config = dict(
    activation='swiglu',
    norm='rmsnorm',
    positions='rope',
    qk_norm=True,
    bias='none',
    tie_embeddings=True,
    init_std_qkv=0.0255,
    optimizer='muon_variant',
    warmup_steps=0,
    final_lr_fraction=0.1,
    seq_len=2048,
)
MLP neurons of a small language model. Each row is named by its layer, matrix (gate and up: input weights) and neuron, and shows model dimensions 0-95. Each number is 200 + 40 x the weight over its row's rms, rounded and kept within 0 to 999. A neuron's up and down rows have the sign that makes its largest values positive.
A block is one neuron, or neurons of one layer that tend to fire together. After each block is what it responds to, as a language model described it from the Wikipedia text at the highest values.

L4.gate619,177,186,255,144,233,111,255,167,144,141,180,302,263,174,138,222,271,182,230,222,187,190,220,162,194,178,194,120,173,173,254,202,205,289,121,190,212,218,180,212,194,172,294,154,226,189,153,144,202,211,220,253,137,155,165,247,182,173,205,207,155,194,224,214,190,246,187,233,196,247,221,222,179,217,258,236,113,145,224,219,182,236,202,230,164,178,220,233,336,225,232,195,259,249,155,219
L4.up619,193,196,184,143,177,203,177,149,226,171,183,141,211,220,225,269,189,158,158,198,83,240,216,195,154,145,277,199,179,170,205,232,168,303,127,236,206,233,171,179,214,222,228,205,173,162,203,163,188,193,205,259,277,185,159,136,162,247,204,198,189,199,70,128,209,199,180,186,145,181,224,236,215,207,194,232,213,187,192,140,248,218,190,218,218,151,195,181,222,190,228,158,221,227,255,219
Description: Relational prepositions before entities. Prepositions and verb endings that link an action to an organization or party named next, such as sold to, bought by, in cooperation with.

L10.gate67,268,239,222,140,254,204,233,210,145,262,154,178,228,204,186,203,266,208,174,250,257,156,239,287,113,280,271,180,251,166,198,197,182,226,137,176,164,170,187,209,182,223,222,179,184,150,245,173,158,303,232,224,151,214,146,108,169,139,188,160,177,189,183,217,269,180,269,162,137,142,221,276,240,203,261,178,234,149,226,137,195,237,135,206,215,203,231,162,162,216,244,205,229,192,219,111
L10.up67,138,171,159,198,253,229,249,161,205,233,183,184,198,207,209,183,213,210,216,202,185,170,312,160,156,272,278,134,189,185,272,157,219,193,188,200,221,192,284,205,188,232,202,126,182,170,140,198,161,94,173,211,155,156,189,220,138,246,212,163,218,173,200,260,217,219,192,233,231,266,175,218,264,245,210,183,268,113,255,159,141,126,263,239,211,188,234,125,181,290,169,216,218,141,291,277
L10.gate160,202,235,144,186,122,207,237,140,208,217,143,196,125,225,188,145,166,141,213,197,210,192,233,241,166,235,242,239,240,295,247,215,160,188,186,241,233,108,192,219,173,177,173,191,205,179,226,200,257,156,190,181,211,171,228,191,238,191,212,208,147,208,226,193,215,235,281,220,266,169,241,222,180,202,223,148,174,209,228,195,255,85,173,152,252,210,176,238,227,215,199,222,250,139,234,162
L10.up160,211,239,187,255,171,278,171,198,153,184,202,201,191,213,220,245,155,259,205,206,137,240,158,187,85,195,220,209,201,296,184,324,211,148,144,210,216,205,257,198,88,151,158,204,221,174,239,181,255,175,255,166,277,201,192,131,240,245,173,137,142,186,221,250,234,297,138,238,175,188,259,252,215,221,204,205,151,171,228,121,183,163,206,200,207,197,128,159,211,156,82,175,195,235,296,195
L10.gate187,204,160,174,185,215,182,218,217,257,182,209,182,203,251,185,279,201,146,239,224,154,280,260,178,186,234,199,142,193,206,170,248,254,184,136,227,209,165,238,200,187,117,170,179,201,172,239,208,272,238,226,259,171,214,257,186,212,242,127,215,179,258,192,187,191,223,245,196,129,204,221,204,184,228,238,193,176,127,177,209,181,171,229,151,231,167,251,194,177,107,261,229,196,203,165,235
L10.up187,173,115,182,177,198,143,202,228,138,279,245,152,207,165,205,111,191,131,254,223,179,194,220,118,231,110,157,190,261,158,242,218,156,252,179,240,159,164,232,156,90,132,223,159,103,149,319,206,232,235,194,206,168,218,273,217,189,249,223,227,238,220,203,235,245,208,213,198,140,129,175,204,234,161,231,241,165,239,180,190,224,143,179,223,303,141,184,174,202,179,142,228,193,173,117,196
L10.gate285,246,273,187,216,175,143,139,199,264,111,167,136,214,195,136,209,200,247,170,211,303,158,193,207,171,228,181,227,160,267,190,191,209,189,160,236,221,187,162,273,201,112,171,180,277,175,158,188,219,174,124,228,183,230,198,226,211,201,179,217,223,274,182,245,174,162,198,228,247,209,201,161,192,159,243,211,153,195,205,270,114,137,212,182,131,169,252,221,184,278,246,240,184,215,195,154
L10.up285,171,219,128,220,162,264,164,163,205,160,189,210,259,162,284,201,235,211,207,207,248,172,214,136,109,312,178,227,164,212,254,180,173,236,157,234,208,193,222,208,229,149,183,178,130,169,260,195,166,256,96,286,181,245,166,211,220,217,184,245,186,219,157,167,194,248,194,211,246,220,184,190,178,203,219,197,147,200,235,113,183,157,226,219,225,220,171,172,136,263,177,215,196,205,187,188
L10.gate403,242,169,191,169,204,194,125,130,181,160,228,263,177,222,261,168,160,178,198,142,195,269,217,93,269,189,194,229,177,153,269,165,159,267,258,211,200,157,252,204,210,153,198,125,193,247,233,247,253,258,173,162,254,151,188,237,134,182,154,231,214,242,178,154,240,185,144,208,142,161,222,241,200,246,200,231,176,195,202,182,158,146,177,148,207,224,151,189,159,171,155,226,228,207,208,251
L10.up403,217,236,188,209,179,200,189,121,198,250,216,194,243,205,186,231,182,195,192,238,163,244,238,186,158,202,254,204,151,156,241,294,169,274,128,219,222,143,214,211,197,108,221,113,225,150,190,148,229,157,219,152,159,224,194,315,196,193,137,154,155,246,238,99,195,140,201,211,163,157,201,171,212,177,237,153,129,144,130,230,169,241,172,226,163,155,251,207,241,170,227,205,235,211,251,240
L10.gate517,182,116,202,114,198,233,143,170,273,234,221,158,215,180,208,261,160,159,232,238,175,253,230,206,254,293,209,194,212,214,190,190,253,269,127,208,195,195,161,203,250,207,141,177,216,176,182,172,150,198,274,260,148,223,183,207,210,148,182,177,200,99,256,159,161,245,269,225,260,225,164,188,229,166,243,212,137,194,258,195,141,227,224,202,204,234,222,125,224,172,232,173,244,232,190,219
L10.up517,289,299,110,227,243,241,258,204,219,220,208,171,206,209,174,114,180,197,193,197,214,222,284,181,246,207,129,212,91,134,200,216,210,249,214,243,228,215,330,235,163,199,186,183,199,207,255,182,221,220,179,244,224,172,211,256,257,173,231,148,210,208,255,217,190,163,203,183,189,162,144,229,145,233,192,260,146,186,246,185,172,244,133,242,192,192,118,189,165,220,199,207,186,185,199,154
L10.gate529,259,210,243,132,239,208,240,279,237,204,245,220,224,228,174,204,176,203,208,167,260,238,202,214,207,219,108,202,157,165,200,243,163,230,181,202,171,118,160,243,238,175,162,163,239,237,309,154,229,240,196,162,129,235,253,244,161,252,204,244,177,232,213,192,207,199,162,260,186,224,190,261,155,193,222,161,227,183,108,245,135,166,186,121,147,216,224,204,181,111,160,231,154,177,201,241
L10.up529,226,178,189,257,192,155,139,177,217,200,242,211,238,189,253,126,188,312,143,325,217,220,172,204,275,174,138,227,226,278,199,195,124,170,226,247,190,230,161,178,135,206,225,241,236,195,118,203,215,135,167,246,169,212,181,132,296,200,213,197,224,274,147,191,172,205,212,201,221,183,141,152,194,205,302,253,202,185,218,216,196,228,199,247,174,231,189,173,229,165,149,242,224,202,243,205
L10.gate732,225,253,224,166,265,231,168,188,161,195,200,193,203,161,146,270,197,137,227,222,185,225,189,185,192,168,246,182,158,159,199,156,200,201,147,207,162,299,173,250,205,183,144,199,201,197,182,215,206,183,202,256,196,173,164,206,208,177,210,243,204,208,177,146,182,215,280,206,194,221,197,201,256,256,275,270,239,175,183,199,279,189,254,176,234,225,176,150,236,216,216,210,259,124,175,261
L10.up732,262,219,234,200,265,165,183,206,122,220,217,229,245,213,224,163,250,184,212,237,147,196,230,145,168,129,270,190,158,143,246,126,231,236,179,223,267,217,195,234,209,144,138,147,199,186,199,154,164,143,178,205,147,169,158,213,226,210,221,229,225,265,201,230,258,202,213,223,133,189,145,336,285,195,125,175,192,176,234,207,205,183,158,218,187,238,237,177,260,186,153,184,186,132,246,181
Description: Sentence-subject end. Fires at the end of a sentence's subject noun phrase, usually a comma opening an appositive or aside, or a name's last piece: "The project,", "Madonna,", "Carvalh|o".

L10.gate56,256,185,197,189,167,175,188,205,218,185,188,158,152,178,205,180,264,190,229,264,206,171,188,262,168,142,154,235,251,200,241,199,244,200,228,230,236,217,119,194,165,136,153,171,180,239,226,208,189,216,151,177,160,245,188,170,133,163,131,180,189,85,201,219,192,159,222,244,172,168,205,220,199,231,223,132,125,277,221,131,158,209,220,185,198,248,189,216,261,288,137,148,159,230,170,195
L10.up56,197,189,193,195,218,176,180,207,187,144,182,148,185,228,250,191,138,153,229,212,232,184,210,239,99,158,217,198,190,205,183,160,211,174,220,333,189,160,181,186,188,247,154,231,233,134,197,216,170,206,217,209,126,190,161,113,194,177,226,170,197,174,232,157,143,274,235,186,163,212,197,284,200,190,207,171,203,228,204,165,252,229,289,161,167,165,211,204,209,192,216,275,206,169,173,179
L10.gate220,195,203,219,214,204,254,262,180,166,194,251,236,154,142,288,170,129,283,178,154,179,215,205,187,199,152,199,216,225,209,260,124,192,222,145,199,288,285,212,204,206,162,184,219,253,257,204,147,184,176,282,206,209,236,159,157,224,147,228,192,212,213,199,154,153,195,215,215,197,122,217,173,195,168,203,186,170,126,201,212,162,209,233,139,158,141,166,104,238,122,150,195,188,240,128,270
L10.up220,169,165,215,146,183,289,267,197,167,297,112,216,226,189,246,144,244,215,233,219,172,156,201,234,201,230,192,218,203,191,174,192,212,180,191,245,238,230,174,176,184,189,166,140,180,268,190,166,164,195,217,213,213,165,142,204,194,238,206,195,231,150,198,179,211,255,143,217,253,132,250,287,138,193,173,185,242,166,239,160,208,195,225,184,183,199,163,113,171,220,214,190,208,172,150,168
L10.gate402,115,248,209,132,259,286,188,245,183,175,157,221,180,195,191,168,236,211,290,206,180,210,225,148,170,120,204,232,174,240,210,194,251,176,201,183,145,206,226,278,224,172,158,157,233,181,128,223,220,198,206,161,242,218,225,213,160,236,225,205,261,185,223,165,199,150,177,163,211,258,239,241,185,175,252,129,226,234,206,179,187,216,205,199,201,224,154,177,142,200,184,191,238,168,234,208
L10.up402,135,191,147,300,184,194,200,161,245,168,213,164,267,197,202,207,156,222,154,184,193,206,279,241,220,193,239,224,175,171,182,203,241,204,231,132,284,167,223,173,155,198,249,240,210,186,178,217,208,205,208,199,299,245,232,220,155,271,170,233,215,245,189,169,153,170,239,294,192,201,251,206,263,200,217,176,167,168,165,168,173,197,202,226,211,262,210,259,199,262,185,238,206,227,258,206
L10.gate495,211,150,227,187,217,184,228,212,134,161,271,175,209,247,166,288,207,184,203,235,187,212,189,162,207,131,247,190,195,222,243,172,191,101,221,200,215,210,144,152,196,191,219,229,139,139,293,236,236,202,200,226,202,192,135,209,176,156,147,150,205,160,223,206,174,261,202,238,267,214,232,164,240,182,184,147,204,206,163,168,233,103,199,183,211,181,191,178,251,208,200,203,189,134,205,244
L10.up495,203,210,150,242,161,173,230,170,222,174,232,99,250,188,250,223,133,234,151,275,208,247,189,211,159,178,138,187,225,258,226,193,257,145,181,127,220,211,194,220,189,194,180,192,136,217,187,197,169,169,255,270,314,203,137,180,254,153,207,179,164,246,139,196,158,222,213,238,140,221,235,268,222,221,207,153,183,219,203,130,262,153,214,194,246,216,208,247,223,248,150,195,235,228,137,165
L10.gate518,168,142,211,252,188,294,184,220,176,258,214,216,232,198,299,171,208,146,174,204,183,197,145,228,152,172,225,158,191,171,148,102,254,280,146,168,202,271,200,184,208,175,186,264,211,199,235,192,169,176,138,268,222,198,221,270,188,190,204,195,211,187,166,256,224,136,269,218,248,251,149,189,171,250,187,199,249,211,168,157,218,217,237,169,219,170,212,169,259,191,175,162,277,177,164,222
L10.up518,151,226,174,226,167,183,207,184,172,191,144,205,250,185,120,223,187,209,277,151,260,210,210,211,157,250,232,208,234,124,230,193,250,205,236,217,152,202,221,211,175,174,200,170,277,179,207,154,180,164,138,222,194,262,210,154,255,201,252,191,233,122,214,199,166,153,163,158,217,248,264,223,187,168,241,127,150,222,172,180,201,246,243,186,188,169,250,255,194,303,150,199,174,169,201,182
L10.gate631,250,305,208,187,275,210,165,181,161,168,107,261,180,224,194,193,196,202,218,191,223,213,178,149,189,201,240,244,121,175,218,176,178,146,203,173,212,222,120,273,230,194,223,188,240,285,225,238,204,188,191,236,186,179,186,197,173,193,208,188,245,233,253,210,249,154,237,173,159,234,158,157,201,190,229,290,233,140,193,216,203,172,245,138,166,286,173,231,182,251,265,205,255,196,208,123
L10.up631,227,175,193,140,175,244,181,248,242,260,222,192,198,196,161,243,220,217,167,199,157,109,157,245,134,255,226,218,201,235,205,143,229,123,170,263,190,220,172,258,252,205,205,246,171,206,252,279,194,208,196,197,170,145,217,221,203,185,193,234,198,192,247,225,275,156,219,199,222,244,203,167,206,194,170,217,194,168,244,135,202,179,229,194,225,236,168,260,233,270,221,236,265,179,174,146
L10.gate665,225,198,187,198,246,248,129,194,212,177,208,232,271,188,203,238,230,210,136,189,192,245,86,260,218,131,147,203,151,257,234,288,258,224,228,134,168,208,210,247,176,212,116,208,141,288,269,211,250,179,302,228,187,141,181,255,233,258,167,159,182,164,119,219,158,169,179,233,201,184,218,173,201,220,232,301,199,162,208,244,163,210,220,212,166,215,231,289,212,162,184,234,243,191,179,226
L10.up665,183,206,207,214,195,238,153,154,169,222,167,202,231,211,248,259,232,88,202,196,244,206,206,243,249,217,93,173,246,197,266,224,202,218,150,220,181,145,259,216,156,306,92,261,279,215,161,231,152,224,214,174,221,207,192,176,179,168,251,220,214,212,175,180,241,221,186,217,185,135,219,241,145,194,190,243,263,220,211,194,132,167,290,215,205,222,198,254,231,164,148,187,209,150,165,145
L10.gate722,257,247,210,201,163,198,245,238,174,148,198,204,263,152,216,237,254,263,168,152,239,245,169,182,206,167,204,205,254,189,193,203,165,172,203,197,145,260,197,208,210,162,240,149,186,207,179,191,148,252,152,235,280,98,263,239,104,199,159,212,134,195,293,103,221,143,228,118,194,200,160,178,181,210,217,165,145,158,182,208,182,221,101,163,228,214,179,162,139,220,256,146,222,265,220,125
L10.up722,242,172,182,180,210,153,173,185,183,206,180,124,142,140,235,220,175,207,191,220,267,274,198,213,170,161,234,241,217,180,227,147,193,247,186,166,186,178,245,186,206,185,213,186,217,237,251,173,207,201,164,142,173,218,190,225,191,177,204,130,236,157,289,207,167,231,142,171,175,206,246,218,203,241,240,160,188,195,163,127,157,237,136,247,202,217,235,143,149,205,230,113,283,167,168,180
Description: St / in word-starts. Word-initial pieces, mostly St beginning names or words (Stuart, Stefan, Steel, Stamps, Staffel), plus the preposition in and word-start in- (integrated, incorporated).

L9.gate0,263,177,145,175,177,209,278,231,156,156,213,141,227,224,225,308,104,275,250,178,189,201,255,167,221,198,245,130,257,143,211,191,178,246,269,209,210,265,262,272,176,238,241,165,155,212,182,239,171,208,221,213,209,169,182,166,233,219,158,150,246,194,221,225,247,204,217,176,143,159,178,172,183,175,180,186,199,190,147,208,224,172,143,222,296,187,164,159,232,252,183,190,203,219,215,233
L9.up0,185,161,302,217,145,269,141,237,141,180,272,127,199,221,206,156,232,184,198,268,163,209,221,243,213,258,194,218,199,268,199,188,204,211,143,240,233,242,244,142,185,143,233,174,198,191,248,245,240,127,233,188,173,167,240,163,151,170,218,123,215,214,186,183,215,177,238,220,237,236,197,182,175,169,137,224,226,228,246,161,214,131,211,135,163,207,111,123,208,225,225,235,112,135,230,174
L9.gate3,215,206,151,271,186,288,215,260,129,190,161,144,154,145,152,156,237,188,192,173,199,152,153,148,158,122,215,151,217,253,220,205,201,199,108,212,217,223,193,227,220,243,190,102,202,203,270,175,208,230,154,207,165,133,240,265,213,199,222,172,188,145,203,159,232,175,178,145,181,211,195,203,135,254,168,207,224,225,320,155,211,185,240,175,274,156,198,131,149,195,229,211,228,117,232,201
L9.up3,195,184,204,197,223,253,244,203,167,232,248,272,125,180,192,127,178,265,166,240,194,179,271,196,159,178,187,126,198,251,218,220,238,164,171,181,153,216,129,199,262,235,172,206,198,164,204,243,132,209,142,223,195,205,119,187,198,192,180,156,180,212,200,194,245,233,203,182,149,204,175,194,162,195,166,196,244,245,219,175,193,164,238,171,180,241,223,182,316,115,230,190,135,172,137,197
L9.gate84,236,204,244,178,255,281,196,199,157,219,239,138,197,187,173,215,223,177,260,224,222,208,290,159,146,150,192,211,204,186,230,133,272,198,172,196,194,222,265,181,147,122,164,156,181,185,193,210,199,141,168,205,97,203,256,179,165,143,196,235,231,181,194,180,177,194,228,177,129,200,252,123,177,182,145,160,240,191,222,188,185,195,176,190,244,199,171,121,252,207,235,165,185,229,241,234
L9.up84,164,179,247,205,191,239,231,147,170,238,256,155,187,219,160,172,146,303,190,214,165,133,194,179,258,144,230,160,170,167,187,169,242,268,209,171,240,217,204,198,204,210,240,155,157,236,202,139,184,221,111,211,216,225,191,214,228,187,172,152,162,154,229,237,199,220,227,56,189,195,231,226,189,245,102,145,211,194,195,170,204,177,223,176,237,186,194,140,225,217,216,252,199,166,239,157
L9.gate323,192,142,159,196,186,254,208,227,156,215,290,153,153,185,184,99,231,200,192,182,192,140,158,189,190,232,189,190,225,188,212,204,195,159,138,289,145,201,209,164,169,251,248,186,178,176,190,209,214,212,184,267,220,221,175,236,161,161,217,190,147,252,232,262,306,164,209,174,194,171,144,135,151,160,133,231,189,226,166,230,241,184,214,182,181,302,222,235,278,159,195,253,127,231,240,195
L9.up323,177,172,203,255,200,237,188,232,232,145,156,121,163,188,197,194,146,170,174,152,253,207,238,275,182,137,152,239,200,134,249,139,212,213,198,221,217,204,306,159,203,191,209,173,134,147,203,173,215,232,225,208,175,173,239,174,287,156,226,155,120,213,110,231,187,187,221,175,250,202,243,263,187,240,174,207,181,134,190,200,284,175,174,126,178,188,233,166,237,220,238,128,143,246,235,208
L9.gate563,90,275,205,191,198,213,299,264,265,182,228,150,161,145,145,168,175,167,183,249,192,228,256,152,158,178,179,231,167,258,166,126,221,176,190,150,162,149,244,180,213,167,181,186,164,204,188,120,169,178,195,242,224,231,246,166,167,231,155,166,204,168,140,230,224,188,197,147,190,131,213,194,204,163,208,146,216,234,228,174,203,192,199,124,170,284,125,203,117,190,255,237,172,216,204,250
L9.up563,179,289,145,190,155,193,156,162,129,225,209,193,247,170,199,117,189,245,169,215,221,225,93,271,219,143,170,230,239,121,186,173,180,196,156,220,263,235,207,152,186,196,220,161,196,175,208,193,246,132,174,234,205,186,209,216,175,187,184,141,251,257,193,173,171,177,213,241,147,162,197,226,217,193,257,238,236,199,201,105,202,192,189,247,224,233,226,162,183,221,210,97,248,227,248,222
L9.gate614,137,147,240,191,182,236,206,195,210,196,235,271,240,210,193,194,244,180,178,161,200,250,238,167,171,157,141,231,166,261,174,173,264,188,148,244,240,185,245,157,203,154,253,161,162,196,191,226,124,238,153,163,192,159,191,147,216,224,188,189,166,233,246,200,215,191,185,141,214,189,238,147,234,250,123,235,174,151,231,95,195,213,192,190,246,156,126,229,285,206,238,188,174,282,255,196
L9.up614,200,287,131,189,256,190,156,193,144,157,198,197,152,201,195,207,139,185,220,229,182,246,253,220,179,248,198,230,246,243,248,199,140,231,169,197,269,238,257,187,189,165,212,140,182,184,204,197,233,166,149,118,180,190,211,249,227,172,225,206,177,231,265,255,163,151,272,220,183,283,256,184,158,175,248,198,242,189,182,208,251,259,200,153,226,187,182,141,247,139,118,191,209,173,212,201
L9.gate675,210,196,146,177,237,217,198,151,116,238,185,209,204,236,166,123,157,185,145,195,138,166,206,178,215,250,132,139,219,160,206,182,213,198,155,211,192,207,262,183,245,179,176,165,199,220,203,221,249,226,239,204,279,176,225,258,223,197,202,112,157,180,224,259,187,150,220,180,157,223,219,220,150,250,209,176,252,266,197,260,177,228,181,222,251,151,251,236,221,129,120,196,224,184,164,214
L9.up675,188,197,213,249,258,276,167,248,103,195,212,163,229,179,151,128,177,189,237,217,128,200,211,141,180,167,138,205,182,160,171,181,203,172,217,319,222,170,246,166,203,218,182,124,187,253,221,225,202,146,215,183,154,255,218,154,129,178,203,229,144,240,211,233,209,189,196,204,163,186,199,167,192,279,141,177,193,196,184,142,188,278,197,140,151,276,152,171,212,210,230,146,286,234,151,230
L9.gate698,187,238,163,192,148,146,194,222,169,174,174,197,214,185,194,170,170,188,203,175,182,240,152,210,173,212,130,191,214,237,189,199,235,224,191,207,241,147,254,178,220,179,128,226,145,158,172,235,138,153,199,215,138,203,254,222,174,197,81,175,211,183,160,218,202,201,307,103,240,186,151,201,213,244,238,94,237,152,236,193,202,220,210,200,157,203,202,184,231,217,252,266,191,278,194,209
L9.up698,217,128,231,291,219,207,230,144,194,244,217,216,197,239,188,209,113,264,258,223,138,230,106,280,130,240,163,158,220,157,245,163,228,177,169,197,277,237,249,172,239,170,205,217,107,177,215,248,221,174,185,213,177,149,216,237,185,223,183,203,199,163,233,165,194,172,217,172,179,169,207,224,219,199,266,178,248,240,182,216,249,223,229,166,272,219,247,138,195,186,224,136,148,172,285,225
Description: Post-noun linking prepositions. Short prepositions and conjunctions, mostly "in", also "and", "of", "from", placed mid-sentence after a noun, comma or "that/who", opening a modifier: "atom in water", "that in humans", "Omegahat, and GitHub".

L4.gate736,224,147,214,292,236,221,194,173,259,210,170,126,240,189,166,207,232,227,164,189,150,203,256,246,223,146,138,300,216,235,209,191,223,206,250,272,194,234,223,142,159,210,131,182,187,224,154,198,248,235,222,218,193,160,265,176,292,212,219,122,237,253,207,227,208,212,234,110,154,241,292,195,153,212,190,171,257,207,230,181,210,163,230,173,166,232,182,240,259,157,238,259,181,222,202,168
L4.up736,255,163,122,221,87,176,244,213,212,211,205,213,180,225,137,253,158,117,208,234,190,260,259,182,139,127,188,209,226,201,161,194,211,224,217,208,228,224,192,206,83,175,206,177,205,235,183,234,203,156,174,223,160,222,231,172,236,226,167,167,106,192,197,197,150,183,269,235,195,250,248,211,108,183,215,184,178,172,228,204,179,231,207,170,174,221,198,169,266,263,249,180,120,142,223,184
Description: Locative "in"/"of" before places. The prepositions "in" and "of" after a noun, usually introducing a geographic place or year, e.g. "a town in northwestern Syria", "in 2000".